Weights of a small GPT-style language model, trained from scratch on English Wikipedia: 23.7M parameters, a variant of Muon for these matrices.
MLP neurons of a small language model. Each row is named by its layer, matrix (up: input weights) and neuron, and shows model dimensions 48-175. Each number is 128 + 32 x the weight over its row's rms, rounded and kept within 0 to 255. Numbers have three digits each.
Before each neuron's rows, "fires after" lists the tokens most often just before its 100 highest values on Wikipedia text that the model never trained on. A number after a token or word is its count.

fires after: " was" 14, " be" 13, " were" 11, " is" 10, " not" 4, " been" 4
L3.up343:134101121128106134162139164107098130159085137171082165095084184085140120190148112118171096094141163134099104142172167156146114142148089099067058095120130116102082154112158158137129127147079125104154127116120140144117166062092104148122207125154173104151153174113161131108132158203108113073161104132077155105093082081161127170084116148108123110148176107135153128140097152098114174148113

fires after: " m" 20, " M" 18, " |" 12, "M" 10, "igh" 7, "N" 6
L2.up1037:117085150072120118122158118156101119140102111157120091152155161160124140100123112145127162117133190158087057132113087137100121094139214111120173165106128107085085129112116089109088154096137154130091136098116173184126137160138088106100153046141124149077109165126155087142141160066143131085164115156130139165098113099112132175133095151108105096136086125093114096094140147089071112145130

fires after: "/" 23, "," 14, " p" 9, " and" 8, " /" 7, " o" 5
L3.up448:137101149141050156128159123150124142101143150165166133154110133156194133117092074136108140170110120109131078106126148098110133065156106175136126143116114105167156138092089165119158121088145150115173137112155112131149131105129144148059194025111166158201111088086171123148145196131134170126134122122077100153117128188115104173148192170122169112125080128146115072186096166194142123126131

fires after: "," 34, " of" 12, " in" 11
L6.up1194:127116131154093171100142194161168162063166122112188100171129161076207154172108135157139160085094105117156104133117076078104147110193112073133136112166135157139085082184170194135132126103062176167111085129059112133172076140170119144127174095122162148160091126121150150083138210117129106100119174127154160132108133145132149152074123148068136160144160170088136106156106162097104177141135

fires after: " (" 17, "." 13, " \"" 10, ";" 10, "-" 9, ".\n\n" 6
L2.up328:084153194184190076141107102071092128185153100106192168112108174139140138125166095112135113107133138127105115161117118077139191216105141139115174126109106108139159130125119178153150085090154154129115104144103048110147125154145139176100152139128129134126187170190123104199092102136126178137150139087167118134162160093197190111111123172113125146121144152125158105178085125124103177054103

fires after: "ing" 23, "i" 15, "o" 14, "k" 5, "a" 5, "}" 4
L3.up869:099062147145131172153115112118079107119157132181179092160131049107084128132114120133120138137113117106124123146141057149120137156120069103129108110091083133144114110168142133096116135149100152170133091143176111093145104129156122102143099104091160046143160135084079143159137158175060086091115150100154124114136062125124149096060136100154109139160147130166133095125130103123160171103107

fires after: " |" 22, " S" 9, "-" 7, "|" 7, "ound" 5
L3.up53:151089121146157118147189131123142107135139113117120069121082074081138123150141120147178078095157142121111183130100148138155082092094131136127169163159126102070099177151142153119140111123104161124082165107106137156111125120128130123135115145143165078116167096121125091153171125142151116152103109169128157138087111112141144135116136134117135124172141139165103137189102130140137117107099

fires after: "." 16, "," 14, " the" 12, " and" 9, "The" 7, " where" 6
L2.up369:092101119129100150123147170112100108108136121133126160133129176111143128136099131128095140129111213159148102159080099096058099172052109090095199124142136115109092154072106121085151135146118115045135057111182100141115083109175134136113127158164101119130117146117113144131083105152134122094156147166184127106192159133117107159106097139172108145156110125178153184116128043129077130135145

fires after: " c" 23, " d" 16, " v" 7, " f" 7, " ent" 4
L2.up767:144131181159163169122143135057166179159130056120112171159152064146074128079136123120143195085186172119129088111138134115151098068160114184078126130110100119148157147151196156168102104177108155184059150151140114114161131154191136175090138152112114115171097148080157157120143128172137101103099069139130040079187114078127138147093181127148136116125130176104095111077125134136139110142126

fires after: " G" 24, "am" 12, " g" 11, " J" 6, "ig" 5
L2.up1429:118092175139154133130157134207148143122146155146152106136165184134136180143136161099125184153183125156181174089093132165162158163136089094103123125132114176168079203127062193128140081150143133112070128180129076081167150126134157121140066128115133094175144158085073088154160120140107142117103168121142112137133090163118100131073115063164146181135153090086182160121170124128159128145069

fires after: " |\n" 39, "3" 6, " hig" 4, "20" 4, " the" 4
L3.up17:097128166129137152113132158139143080176106155182169097170170106072145093131164133116146093166182185134151130110106068049155099077110091100140116110157137109103071142104094171143147095100107144153104115081123133141164176157114114118059188084131167118098125139122155083092159157121152145139170128182149108146058080100111103110123121158133109137135132158072131137183156105189150139125177

fires after: "ep" 19, "ip" 11, "t" 10, "c" 8, " down" 6, " over" 4
L3.up997:149162174121076153123089170105124074174101131168148112135133124162166108115121118151080130136125154099129144131070141094167080153077161140095117113146096121156144163117126110187098105087180106086111096109099147106097134160087097141157153208108132141096158114171153116148141097197116163151151108125054103109085108057100118152176104164176144134091136081125079181169087105149105159114189

fires after: " P" 58, " p" 11, "P" 7
L7.up943:098119118142039086176091095149158113067099135122129101080217156131147138167134120088132131150131141115200127118127101100068162130083138101118131112137097076117120080135161140119193145104103125167161051106094126069177144055189165148129157125080133119159121132169158155163142166110170147154180136165147148122169165141180110149121199120112133110093148163141140081120074142173109179122140

fires after: " F" 15, " f" 14, "ch" 13, "el" 11, " ad" 7, " inf" 6
L2.up1264:133146124164138133126155165115147103108130136125082041074116184100147141156148137136152130093064145125131139136152165125115170140173116128139183103155131121134145139130122155131121098137190133179127147144106133073165115111126094072128103172132201162193077100144121102111117040026128127129106095150146153156103139156123118107177121086119083154107099154104104106093098102160152102139124

fires after: ".\n\n" 52, " is" 11, " was" 8
L3.up348:162105184129141165149124150084071145163166178072163184125136141087116102148164099134084139122165159117129145110136102133100169165117129127140113167155151133114161149080136130104133157131089170199154077074129105099094149102150130145107125161093104105210178118167100158108087160178138086153151090138137109162083130147127179136137121174141135142094181156147171139136066135126162158169124

fires after: ".\n\n" 30, " ==\n" 7, "==\n" 7, "\n\n" 5, " \"" 4
L6.up353:146109095153142129100113110093107139134141113180118115192166090100142059132134137118103103160065139115151160162123111099135126135112175119155119151134118118131106144170087150129192089183156193134132098078081165150142163126105115152111135127125125140143128150124157025091151130017105111109102108085111157198145169132103126144145089064091195162139111140142160074130140037151190155097190

fires after: " G" 24, " g" 9, "l" 8, " Gl" 7, "g" 6, "B" 6
L3.up926:166123161131129155095088175136146139135090080161118133215053164139132085103142112111072137159149111119122139122079129141080106111083117138096106111166122145103096166132130091080122132116127044139112186167144136107182096152117144106131138120050161138067174093141156152113169194150094167152153166181112116088069140109099161083155121117174108098118090122159108170128113115067095159147160

fires after: " M" 18, " m" 12, " S" 10, " Mag" 5, " mag" 5, " R" 5
L3.up298:117199160164095135124078127087096110147134118123194174143149188105157111134147125170098098092134145168137165141098095143087086145119069132099137124108111153116140112144182066083165150132155150119126147132194171142159149132100138118133139096180069199198145110142131138092084162113050095136138071162076113120111177109057127154132126092111102145149126159166144111156143147117141128175133

fires after: " " 33, " with" 6, "10" 5, " for" 5, " a" 4
L6.up1141:111072185165088117106146070162149153128106171162147132075084128080138118104168198093180179084112149083136175066217061117104144160088067168129154109081111165136160129203166127158140199103123086203158119152122137039155143148138133126173112095169117150086081157211178093156137181224113095162137084113117125095095118153097163125141069160129093128081115144091174145070123105189078119127081

fires after: "-" 39, " " 19, "P" 11, "-A" 5, "11" 4, "96" 4
L2.up884:137151205151171055082131109146091103171105137152150072122167184182147119042060103049146099168191190122097162122149058128075098144176141154061212138146168105182154129131110106157076172083103126142103050082148133050192128099129117068129165131088141142153072183125136085158120116136159180116133077165179117142132155148134087073157142168112115113165136126133089094121078136065161109094080

fires after: " H" 20, "H" 8, " O" 7, " re" 7, " h" 5, " W" 5
L7.up1057:126110122141124072114097115123124103117099141150146129141122087126124133122128108117092124164109134135129162125122111110135149126154137112087120135136128127219217137125109153164117161023134131151112193117105082044097121095138101092159153106082194111166090161137113116156154104161160133173200116153096160139094114160131159140128103137113094072119111122177169131149099135115073126095105

fires after: " W" 16, " L" 15, " H" 9, " E" 7, " F" 5
L7.up1487:153171120168121097186094137133155192159131114162132107083111164105139120192170166153120084161112173097177090138146082136163090188227119119159130191100212149166137110153123100100111112059117161163088116097125137083162137126073148149146134128078173104116133093181159162060110100171091122145074145087098081158109163096103082111090098161088090088092122069124138079070094122121125119127149

fires after: " M" 14, " d" 11, "u" 10, " gu" 9, " K" 5, " D" 5
L3.up96:089187120146125109125121131067111146137133134019143059119102127179100070084132085117119210163104119061149113097177105092137129101157158065151162152088147102104074107114076131139113098081092172145047110118134152102187133135148131096161147194157136149174110197144141099080160161091118103103127178140098131070131166090129126165110100110132113144164134129134133036146122115086127108165117

fires after: "y" 20, " |" 14, "hy" 7, " cor" 6, " Cor" 5
L3.up1527:175090109133169142124148116089141104096105136090113115149104162168157125090194159110106131144139145130117163108131166085111153107133113067171103080199167110111157131113108143112152082109100223142112166153098066138161123100139159081153178112118150118164147087131102102172184178089141172100086119128129161112063163120169102134115151126124171170152138115095124104141082111126196157159099

fires after: " to" 12, " H" 11, " was" 10, " h" 9, " ag" 4, " t" 4
L6.up580:121118080086130110102109088101168129152105171148146137129145191224095120155080179076152152159126126141140117157184148155142122121121105109134119203086114118107112081169131106175211153131090134103143125137164112133191065155144068218155127122102132164113151142084200143101098086097145138120106089080164126121105140085160110112101108110115198106085132123145131191152078133106140130153164

fires after: " F" 30, " St" 6, "F" 5, " P" 5, "f" 4
L6.up1198:124129173083133033166114111148185108125137119117146108046166129154158196157157098135147126131114200143081166109175098064118145132126133113162188168120096068078137126166164121103149128117166132149144115110180187123119114140162114102118157093126182123152103110119103088081088133115072132134103127123168152071116127137149127196055158141185141149125165122137112136091107151125130136158139

fires after: " f" 38, " F" 23, " m" 6
L2.up1484:152161142184099155141139106108117158146107162207115130105100109150157113063096125131075128144102151106126085130120131123132094093176180147120128115155149153197115081112116182137106148123091172146140108129139175113108172146175140131110161063091104132120111157094125123112137113103106129112119062141125121147140138127137123169167161145136094080158208149064130146157122123113124109139149

fires after: ".\n\n" 56, "==" 15, " |\n\n" 4
L3.up732:158118157133072145161144163065116119174182161068132091217115095093110123181140105180175081173144170143109149117144089097126104137160163101114188184172148168137124147091129159123153165145066146199143092089095103084089139103146113100107131128119091099169196154142129182171106112114134110111137110103134174101122135152134211138107126178120128108124170157125164173106083148161169149166110

fires after: "," 36, " the" 9, " is" 8, "-" 5, " (" 4, "|" 4
L7.up139:150091116162138135125106121142156126128095057190149148133168143061081145097098098125142147178154095149174156163129142150141151145160130099108128150135139157142112126082140114127116089165199124129148143141160155128117184165100167122162179116078145152150180117095173166146096131098097121087096158104150091103180089192161150151101180113135128096126105133168105127156123119057164125138155

fires after: " Ch" 19, " new" 11, " Christ" 8, "ed" 7, "ad" 5, " ch" 4
L2.up816:091100097115174135072100167101078149140139019089162143133092126157162104107108209144178153127137133185132125131115175081187097116148111115131152159088168135069090145158131135150140148088140108095039180129177091122168107060172118087125140124084157174125158124101119126119167127105175147133115100101139090129128194146132159160137162159124135096083128146111134138118169166122133132110133

fires after: " the" 27, "," 22, " his" 5, "and" 4, "'s" 4
L3.up1230:139141131141172140157179134132084102147148137089143119117194082116139130149141171142108149089118124215106109177152068111106130085107156155061112118156132115108129119174119151124134098121148149179183130158084123094185151137085122119149160086135191053151189205161160159115151132161100151096092171095098051146158139187142058107061120114121098077153162135063157089192092129074158139102136

fires after: " " 37, " and" 7, "10" 6, " de" 4
L7.up865:124135086145141122154076122138130162090084041100110111150165094164112158101128165081072129071100131131121169120125134054189117145164102137150073076084068204207161113155120108184155175157149103152133122174109118112095119148128105105123128090207178050127152185128085053115162149153157175143138114151113107125128111104089124142165110179118160191122101162110190154149120120146112182136089

fires after: " to" 20, " the" 18, " an" 7, " a" 6, " with" 5, " was" 4
L2.up178:099136113083152182143125126162079137058094169115127185095101175163165108164131131180168101127121127108176126110121133182139100170088096134174141152115181181119159183097138121128130127089093133179100155113114186103132147119143071158122139137073140123029133117144124174170165148108194126109134088113136126147099134144124130124139160157133066106077124135116097121128078108087147152115082

fires after: " F" 22, " S" 10, " R" 7, " he" 6, " equ" 6, " f" 5
L6.up423:074139205155078151131089112200140097098155112094129155130106150143134120123121144112161099105140084139172181144121149133118164160164161109057124159137151095143082050154105137136131156136111210091129101049118193163064150143118226176099125072074141101173110131122132134083079154088109120181095111097206118120063136129130133111093176132133133117118113120129134158153177156086145077095142

fires after: " s" 15, " S" 12, " G" 8, "|" 6, " T" 5, "art" 4
L7.up684:130146162136131084087132087088109085140156112096155128148089146121187095101190169146075129116106136098156186116077115122170116165065121109125119146130140128093127128189092141116120152113133108141166122128117133213116141151099119096095128145119142149124117134106161100064041207070173130080156064053107173136130132149180181109170120131159122113137162143160160088148076070088100115076160

fires after: "," 48, "r" 5, " (" 5, " S" 4
L2.up775:159101177129137190149066144131150057070103159143131106156068089158059083147081115162163069145176163145096109194132091148097165142131125149152134124158152154136138146155176089118116133131130148190124139069132113102117125215148108135052198124169130094135101104084142055134124137107076112124169110185144137137156137136072108104109079106138084119135137120089107136106073169151064139155162

fires after: "o" 20, "ch" 17, "at" 8, "-" 6, " Ma" 5, "b" 4
L2.up48:116158184076093159090147131136121136169113123138092152065184154087104174097120123137158053048158045165157101161142141128049164148142166107077147112172126112147147086137143140148139111175133172146106102109089138086109106162117112128081131130147145115165116160095088076098053113109106125126118087147100162178064176123186112127130111082098132076162112094079155103114126163152132136154112

fires after: " |" 53, " Form" 7, "-" 5, " S" 4
L3.up576:187154103165189156094131044145111132135058153135137106128113133144170126150177082117119134063137160051130138115128079116141072148136079137127134137088085147105133186170096166123125123143131139094061124073137154076124100093094107104151128171171120107089121106120080147148229164100088126119137218140167107142121155120191116138148097092149141092202131164079142120127085106103131123097134

fires after: " in" 46, " In" 8, " em" 5, " the" 4
L6.up522:143109120104131123105143184095110161155090092156092081173080110154153151117145051111108097115196143070108143136154059110157181111087135087053142166155089185110087058149118107183153175103164158136070141097092104138156149138130092162092186124135149069182165193138098126074137092095122158087114083076108166129154158112154150127142075136157122108083146174110124129206151124099079105131153

fires after: " Ab" 13, " G" 13, "'" 9, " p" 6, " I" 5, " O" 5
L6.up1057:093136093132145145131108140087112145080107161089128095067152175204125141120178117072135210082084121157185127095153082113072146135208168107153153110121153144038112093086120113093177156041068150117133148098161077101146156076120107136115105150136151150160133182150094111100145107124125157209195129099133165119120075186112129125068068148121147125116103137120154138177104144153107129135162

fires after: " E" 25, " e" 16, "y" 10, " es" 8, "th" 6
L3.up545:050094090135125154183099173112183152126134148138088111116136143104188153136096135117137127151067141154116102141089097171121138054140091116125154174143195153115099109123153120123150104133083108135154127125130090140175115108124092151117147154136135141128196099184043156034129216101153169130085089158145108105132063199176158102106084151124146131055123137146149154154127140118143120122122

fires after: " B" 19, " f" 18, "b" 15, " h" 9, " b" 8
L2.up750:144175135058122130100088143092061124183096143125077026115103140202091158207097166159201158100167112141079144128100139132144115123134200168109136146108110105110148136092062166153167082100147178095148153149153131155131094139155099157165104155109161137115073102133174110092076157094146109168089123172117074156132112118192124144051122116120110137138149119166148128124118080136175132178107

fires after: " G" 30, "==\n" 10, " ==\n\n" 6, "==\n\n" 5, " O" 5, ".\n\n" 5
L3.up59:106102088138148116056151105132077109055128177043147127139148103156103065170114124091087082142092110141151109092161196095123132203152126120126171159111090086088136159124120106097198144102183133147160125138056175175095153167139083109095135136116131194117085101222077119096126170095128130135076142116115108171052133145131153059116170122154104107153103142134145152075105127121115152139160

fires after: " G" 33, "g" 7, "anc" 6, "ung" 6
L2.up754:095127214066109169154115155134112140146024181110099122117040148152127105124148065080096094145101162135100155144087145149142089140116133103088138105130070101149188158150145108078110124142097130178113144188131125125159116072179121163128101062109156097126155161148127094092117111175171144110155142110171135093170071104190157072092151091143150072177133166162107130108094133095135120133077

fires after: " and" 34, " of" 14, " &" 8, " L" 4, "/" 4
L3.up588:195142072123119164162066145094127068159116172110107127151118177135161139146109154138124194094136118099113117120124091128078131160078141143140123114171121056096089127103074119141133101109090138140082160110070126154150073138107167148145215088136157113141164085135102157127187158153137079104135118118154134071080128116107143110158135150110138077176108188111166089109185160167107142135097

fires after: " N" 19, " n" 13, "-" 11, " col" 7
L3.up1444:084099117127162141105144135188145134158149135143103154155098122186191107107125123128168122121169118155103156077067143150188142172142117171092145153073157189129103149126185082134114122155131083192146064104185073107129127101159158122100154125108133139100153168134182109099133109107126173122136109129121139113166130127196140152128130103114118135171188067081069117079148165171151048115128

fires after: " |\n" 35, " |" 14, "2" 11, "1" 6, "6" 6, "9" 6
L6.up362:148154161147084143126088123142128149138160177123124115134091089137131163226114158127159121119127083082150082089155081126097131106104127098103114143131157179159103116151088132102130147138133112118066115090106164111157148085112149123100100148198157174118153086113180132128141133097120124159149111161095100119123104137107097117065141194106182126072193105070170164159081053087192163148120

fires after: " B" 27, " H" 14, " Th" 5, " D" 5, " W" 4
L7.up105:096106088126137089150112126162122093147144162143122150166101117097139167193101125079073093100168118122149101070133079137180137134156117106113116172165153173174134132168171126145089068098086153140083135165090147143099142155128183109087187160153158160113108042097163158153120190079137174125140150166133089134124151141110148128120178099163131078119147064099138088150073162179101113166142

fires after: " a" 52, " f" 11, " s" 9, " S" 4, " cons" 4
L2.up800:115142144165110159182133090109085106155142127144112125126109099119165161095142150129120081092159155077133099133167140098136159108164122128145144131073151098122086073098130192129109178131121162158153106103109129151179125163075096167118134132155120116186059202178070156103098094125136123114066089093155103131091138149157087034133195154162105192115117141156088175083172118077133100136149

fires after: " d" 20, "i" 10, " D" 7, "ail" 7, "r" 5, " E" 5
L2.up1153:092085121145195127101084142098112125120143100127151118119070142126096140095124119166168191130077175118121101136095121133159094166162091170106136162143122103113144174136086100154119104123079179150094151150169123137210145109148089117101099136103189154108118127114157122090186137098176144174120120097132149128148114223112150129106226104109111125150160166146100156192133172125118137111137

fires after: " d" 22, " v" 13, " l" 13, " D" 9, " de" 7
L2.up521:099147119149183069149146162129109068142159125166145115173111124146129132119173118164144163099078114119089115138138073154137130113070128121095083103132138101091122092117134134206140109120137132134153135105180065121163205090135063158074080202099102112183082170094118182099162163138168187136124139229141161145121129124141090138134098196099136124073122113096104133164134097127130114118099

fires after: "-" 27, " (" 15, " \"" 10, " in" 5, " un" 5
L2.up724:138103150088062051109110172090141129153124064160169079172124140097115132159133138116083119105142119124083166131107173115090104089181172073093106139076123125173115100098097138096083102143105104127149129154127148116156143199182086119156087124081142143134185145119125098153089125073032163106121147177107078157140135179124145083076080120130127151108107131106102141177111150167124068061134

fires after: " |" 19, " P" 14, " p" 5, " s" 4, " f" 4, " T" 4
L6.up171:082119128144131081095193158080027170165118160165123089162127134171124202108141120118085153078166173096122114156155098094170127176118123125156101154081097184116116190147109136167127137110100083150173086132095115131122146120135171132209113110142115103088113146062125103132098136118109156162146116113163177119088079077151133147153133114105132097134159109134054105144131073126110090118165

fires after: " F" 15, " f" 15, "F" 9, " sc" 7, " out" 7, " Out" 4
L3.up1148:126182168121193048125181165152163118142131086102146114107121132122151119134156109105089139091158171146128144147142065143143123125178132145146160104118126115106103092130162187129111102159143125076147091139204163131122089138147081099113139086101116151178056105150136142131139157175139168221087118147148139131123167115140146143136121121120096101108148103099104105058059176165148125119093

fires after: " H" 20, " L" 18, " W" 14, " Y" 5, "arn" 5
L2.up903:105103124110122098087090126117147154172107116142148126147122117158164126129116197093112178118109127183153099202096112155096119083127096096049161171110070113129093144100126160148141152115138142098153148145183114151108076134154137093115158086097137104180212186123125100150112180136154097135120119159090165093127160146162100108134110158079086118114068121115163122152140138091073126148103

fires after: " in" 54, " In" 18, "In" 4
L2.up146:161111114112138125160136139146091132154141128081194130133153107142160176154113101202146082102153151147126069157161122156152110106040087152145129178051142125146079153102104131137101122148155128135098091132142151160131129152141088175115112137127128105123144097149175113095129126074129184117120098143112105128166120094146091159073112150117137185126123231131136137118126187149063079142117

fires after: " of" 18, " in" 17, " E" 6, " Christ" 6, " to" 5
L2.up1121:137110125108092133131177088075123135176098125139108106089141101093023123171153140024134144166132176163106135166171138149140164139183115117111155138113171144130176149084127119111143149154122139181113162107082069146159172083162075157178117107131165123152122123131158114113096081127107138100174059159151082130162151153160098161127145143138125160134107158124093132100132133133171130100129

fires after: " " 30, " B" 7, " Mc" 5, " b" 5, " M" 5, " the" 4
L7.up1026:119078101151178098146069112099123127157105159166130140115128141174157123142107136150145070164112118085121158122122121089152165112142110115118149135165184123167120184091089144146141171152121107124118148133074100147136127136051148093112144135110089105158095141169083108173097170141121211135122110066125104128148149173182079154186181183096092103182099074135144108173088103103155184121161

fires after: "born" 18, " (" 12, ")," 9, "ian" 7, " and" 6, "19" 5
L7.up1132:157173096135144118112093141106139077110114101128129150125111140054136118109133091143139109182162132146177120209124174163136144133111142098135135145157186139129091065094141112139104118139139120072129143137116146130105121150142136151111138126135125113122113152060169085156138095088137120059126101179164080140072153149122119112143148160179121165129107127183182151146126084090105081145162

fires after: ":" 75, "4" 9, " |\n" 5
L3.up643:127050143160090151160125116168162092116075144211128153159118123122144121153127153171228082146114128116146114114116129052187150059144122110136198081147123082161123118163133178118163142177069095210096140134096140099186155135141086136096141176100124086075135127142145120123088128120137133103161206114149106109109124145093138104105119115091120070080157070128052135112084101125067094119108

fires after: " " 26, "." 21, " (" 18, "–" 7
L6.up356:080167103136221118077143075091135124113106137132159072112124079106199122085107069171125154090123123130145147110135047121083097094152137145108114081095087134100160123141180142114132133146158089135093101139182107109101156097083159138103145115153113135187174120145122120181114122095135137120127081063182150112113174111171134123127107168130110156117056145137183139191187067169143090132145

fires after: " b" 26, " B" 8, " m" 6, " ob" 5, "ur" 5
L6.up1302:105165116116131118126127142100044112154125152162163102084131142145101053111161158146181138132134103115134114106123097143133160089114122154152119108143171183148114134092123108211153128098130158123071089129060131142112155150174114102061121114149136069115095209174110117131161144136145144088062081125048103097171144135122154127110130127102111106143114136118146162159095136136125138211137

fires after: " s" 33, " S" 13, " se" 8, "S" 7, " res" 6, " sur" 6
L3.up801:074121150134165142161157147094091106183165141114126165123078131100181137120140167146157133092102137161157150105174105115144130093103127097172140112104157125122112134117143106163075196110151098135116113080160125078171163133114123165096132113155096114082100092127103107083056085129124117124101093097169124135145137071122136094158148126132080145139160130127127111087129127192091121066160

fires after: "c" 20, " cor" 8, " cont" 8, " inst" 7, "inc" 6, " Cor" 6
L3.up734:141127128133140183088108160144253160117067110124110141157097141151129071187147162118119038148086158083144112127101123158127067145117112103112146132146135160138111136108164118145130162154131116077154180165155117113122174102208138128154156169072107103168140085072108118144077152138081132143125156066105144115101177123167096110113120128100135137123155110151102132117113083178099113133084

fires after: " of" 14, " In" 12, " in" 10, "es" 5, " ex" 5, " to" 4
L2.up1281:135124102034126122164128106129132135122143113132176081130109137089074132137149087192104095089122135192111102160163111127183111101174186107144119160130116156086131157108109132173177153098131099147141128141086170158127157145100113117089086150092123113171163113123144162144161083123113143074116179142103071159137145145180088111167089109181134119093126142135076115115095064164121126125154

fires after: " " 24, " on" 13, "On" 9, " March" 8, " June" 8, " On" 6
L2.up69:167072131136191133120115166091097139139121095171104063108099125142136124064101040135187131138109122114093126134109124110153132096125155057158064179127137085145069194153140065170186150115110096117139092152140089135150135075073181053124065152106064145120159155121098127138098156131114141153134108097162146128088080117101143118095153148073134144136142156112138121138212154125147141071071

fires after: ";" 30, "|" 13, ")," 10, "," 8, " and" 7, " |" 5
L6.up1051:128103147123086182133081131129146048137163125154103130155181120100128153125116140182150168072127073097127183138089116104126149127114106150102079084098077072169216062156127112195102102072191127094099123162083177102086102166173114114129123158111115054114152154129178171120134147119171092129155134083178130099116118168166085120049135130049115111114114150093101130174109139096153119087119

fires after: "-" 44, "ina" 6, " |" 6, "ium" 5
L6.up914:172152168141177206135136142142119074145100131122100121193076136095064177157038084168145145092114161106113042157136144192201112087155122111139163116181139110119159177012169088091148079114097111148086138118087162153156120141148123175139080114129100089160134168089158122116134122151162135084051123105158149127092105175144146135121144136109154147162115109081136167109140109147167091060123

fires after: " d" 24, " D" 17, "h" 6, "D" 6, " t" 5, "w" 4
L7.up604:136142097131123127107128095129134112147122153116179115137116152161142148110135074133112174169083130125120183039123129123117169148100138124144166142153149091103081124118151118190154117083092061177099104112146080182064106150154086110166164171074120141161144186126113123089087127117166114104120141141073154076143125111138104139036107149143094106125150115155166121098153159120116089103098

fires after: " the" 44, " hig" 5, " larg" 4, " their" 4
L2.up316:177141124092080082091166130069152108131133163133157113142144061104066109104143192134155069143107147157113127126083118123179133074101146157105098105133101132097145226111193166135120155087129121110140094098117207100136110138108184189129180127093111098135130138115189092088119126176158127148144131121141080077149135136156143126030139069092096131129168171099107091164150116110150092168133

fires after: "," 59, " (" 6
L6.up1414:168125141130152148061152151121092161077156120169088071150132182089069111121134141106093095132157183148107121175045170158087131143130145097129163121093106105105091141155134108124104077132158098126106056047094096078126103192179061114132175104120111123112107132126194161128102128100144155099109136155164143116118114122133142135148092151086153130159117146130138105174132109107054082068155

fires after: " P" 15, " p" 9, " g" 8, " M" 8, " G" 7, " B" 6
L3.up323:179102105133124066194101115152126180172118131113058123209133201176154104135108097120205144088108148155163115125098140096111182140125132132111192148155182105100085163114128146167107127165129110174129192158096048081102113093119108113114167148118122133086126075132083134216154102149086101114113169167202142126209110211093071163083174124125169114133167116132056113122149078152148135140088

fires after: " " 65, " (" 6, " $" 4
L6.up856:132132132116151138163128141115083083070124149120099141172152129092084186156156118063127133110156108161153159113140137069127159134129106113127096091113132133125097172187157176111171147131144094095093189159138116108122119161131188158189102086185125067103150089107176072157082156126146179121110080117118131136129100137184124143097143158138144130160136176122129122133096057087166116101149

fires after: " M" 37, " m" 30, " b" 7, " B" 7
L6.up810:125146132151104087148108124070086083114129124174165133111156149157081137127134108177149144104159125202147135107110142158130132052146075074110140102133149159130074173054054193108147138126122150175096136100174133133227090167065103129147158149132163148144140108130150124155104172164110083128178089144116086178193152114090135120118123127129088173183204096227111114110161092105140085086138

fires after: "l" 25, " l" 9, " Christ" 6, "ch" 5, "ig" 5, "am" 5
L2.up99:164081122143156164106127109095103103154133146088180088195161136091049073126132129139109167120099140120169128161104184152128163138119154108089104134126126109090062153164062133157114104129130079178131112140155096103125143120053098146069142172108163118170186168161191100092069147116179115119173107098094174148106157120158132090051123141115097088128091130121127139083109103113102122089105

fires after: " " 43, " (" 14, "ic" 7, " Jo" 4
L3.up568:148117130113090196143142117072146129182151168168172128163159107144117161100133130115110148178116098181113146178047112098082145138148135163105104145138131159141117141084137119113112095082158115146085108104170089108075163115149091065158119112143177080096079097094097128117062187149164145138100122076134168110117171116150140128142063111134121150164117146083092170126135064133180121110116

fires after: " h" 32, " H" 26, "H" 7, " M" 5, " man" 4, " ass" 4
L3.up1112:136109137093098101079127108141169133189154151093098123107087127160101103144113158186145137076130112153083083137182169148135094162074185100096200166077148120101175125150126132109152155101115119129201169139144161114143124093149133136127132070108178100113142120061150138156109119098162142161126174143128111116140140047105123107109086164071154154144149083155153178167109118163094167114131

fires after: " |" 17, "ach" 12, " high" 9, "-" 6, "am" 6
L3.up107:102108082132118133052113097087112097156153133137059135169113133120178114147108126159162205121099159126107189102105176153141151149065123146105185158109133128160073183124107145122115147082182126149146133145107117132145173112105144147080084146120194200167098139117119104141075127120120084153113147144117122090114079105154091118125135139141117112141163193145157141153141070159141115097121

fires after: "as" 12, " Ma" 12, "B" 10, "a" 7, " av" 5, "ad" 5
L3.up777:123154173126127162100179130130111130165104153146128108027111120164112121067153165130136194058153132157139144118129140127146145135132117083191111100103130124175079098134111143095152134122113122160137137094143118169080124118144111115125134106192091176157103140146113111203115150119080145153145079128153131148119108078122137061122166159135144138151134136157157086111158121096164127138134

fires after: " in" 42, " of" 15, " In" 4
L6.up1434:087135099146141136131130150109063137099084130120155076145155119179138135158143097148116092102099141120126097179143179119103084103125111117099126113138111119082168187088079128137138119151164091090134173058150070128082127157116134143101186118156164140175181141060146187116110082120105106144076146182196099129170182145120143126129166126122109107081117104077152099104114074153155103126144